Weights of a small GPT-style language model, trained from scratch on English Wikipedia.
Training: a variant of Adam for these matrices, 517M tokens, 7889 steps.
MLP neurons of a small language model. Each row is named by its layer, matrix (down: output weights) and neuron, and shows model dimensions 0-127. Each number is 500 + 50 x the weight over its row's rms, rounded and kept within 0 to 999. Numbers have three digits each.
Before each neuron's rows, "raises" lists the tokens whose logits its output raises most directly, leaving later layers aside.

raises: "”", "\"", " Many", " These", "most"
L4.down332:475548469476574444562479569500535550509529519475500468472585505531473493471398438509557452546476447444586532499493520527527501521474446444483476462529437446435571521495488649458463459512550535512520490506539438441441395520509540457394490528517579538477511460518548528473445476431580531477455409548537508495595512480457495449329578537544526510474450522521586563505376419428541515554344

raises: " England", " Spain", " Italy", " Cuba", " Mexico"
L8.down155:513446506505549437484467513457522506483589469450536518499535504587442440541379582436474491499467477548533503464496409555501562461470553496527540515537444465463685437395464470445511374517512446529565518494419584465520579557474527576537488514479478526545419381453448555514567526491538515485456483571488431567535562456574524507508557537501500454481478528534422490492449437515612509539535

raises: "cing", "ance", "come", " Authority", "ible"
L2.down287:452514482507589519526544555436459498496508561412494481485564523460461502424516493561545493509556491529474463480463491534485428451433439479572539532581513501414487495576580453489481535465499493601467487532511566584565431595537495435440557492494502551493426439462491568458480535489475476455466516514471472449481591548408480502428461529496543522500430452469509574482559465456518545609419

raises: "ments", "s", "es", "ls", "ations"
L5.down484:524596525417408618510572419449445604486473487531566444512503496499518572517526488481478609558493485453515456516435541538518444482518538569494433529496460525424569497447499457496475533547461484603510433404576571485387484467562522442454476513529603469499576485596505591520475504517587519443522534521462495416389395442494592555609479492469504552500456526567504471492466562481562565474456

raises: "pt", "duct", "ept", "ce", "itation"
L4.down1133:520542508536527544427461601509539572433457518479483591582453465400468441512551388569481454430524478526519478507503531475566540495499491479563475479474474537402456515464554463398491508534427504576542556514518468454554501465528474495536537588540502524432536485557507485522507452524505421519533496574489576472478433543545458417531425607553450492528435585525597529550506439530600597440536

raises: "ly", "alis", "al", "ally", "ty"
L4.down62:425431518492496439508486533401539494443552409515566553473452482525541540420607453579486515556528493501489494548448555461465531564532477562528559519588571533527560522445532346488506382493505491414471413475480539528516455478500526477505502568542427575492479463503517571530466495555493562482483439477494503525522497447489491655506509480481404404546495513482528484558609505488346488604410

raises: "es", "ed", "ined", "ible", "able"
L4.down126:643453601507491523458486486570520484433462539528432495526483437507472556536414478519490496474501520463524513552616541431565501512414463454627536524416482477537601494622509439481471487557541525419499563556602513465389476483420478499471378473499617477449476472503488512503564522595572479510429536480542511514416573552413507502564415458561490437515438444483516465526469456410507581492537

raises: "fare", "e", "ments", " average", "ves"
L5.down956:487499463496489514548563497523499509507503460476462578462484645498492501503522545459464495460493490466484485464564506450512491475440493472582532431513536472481508577565520619510452480562571504490419511487546518450444472570528479523533419548484451561491463481494536583531499548591470557474449522520542386377453444481479560441512402548428512521512467527451552615488425469458498540528581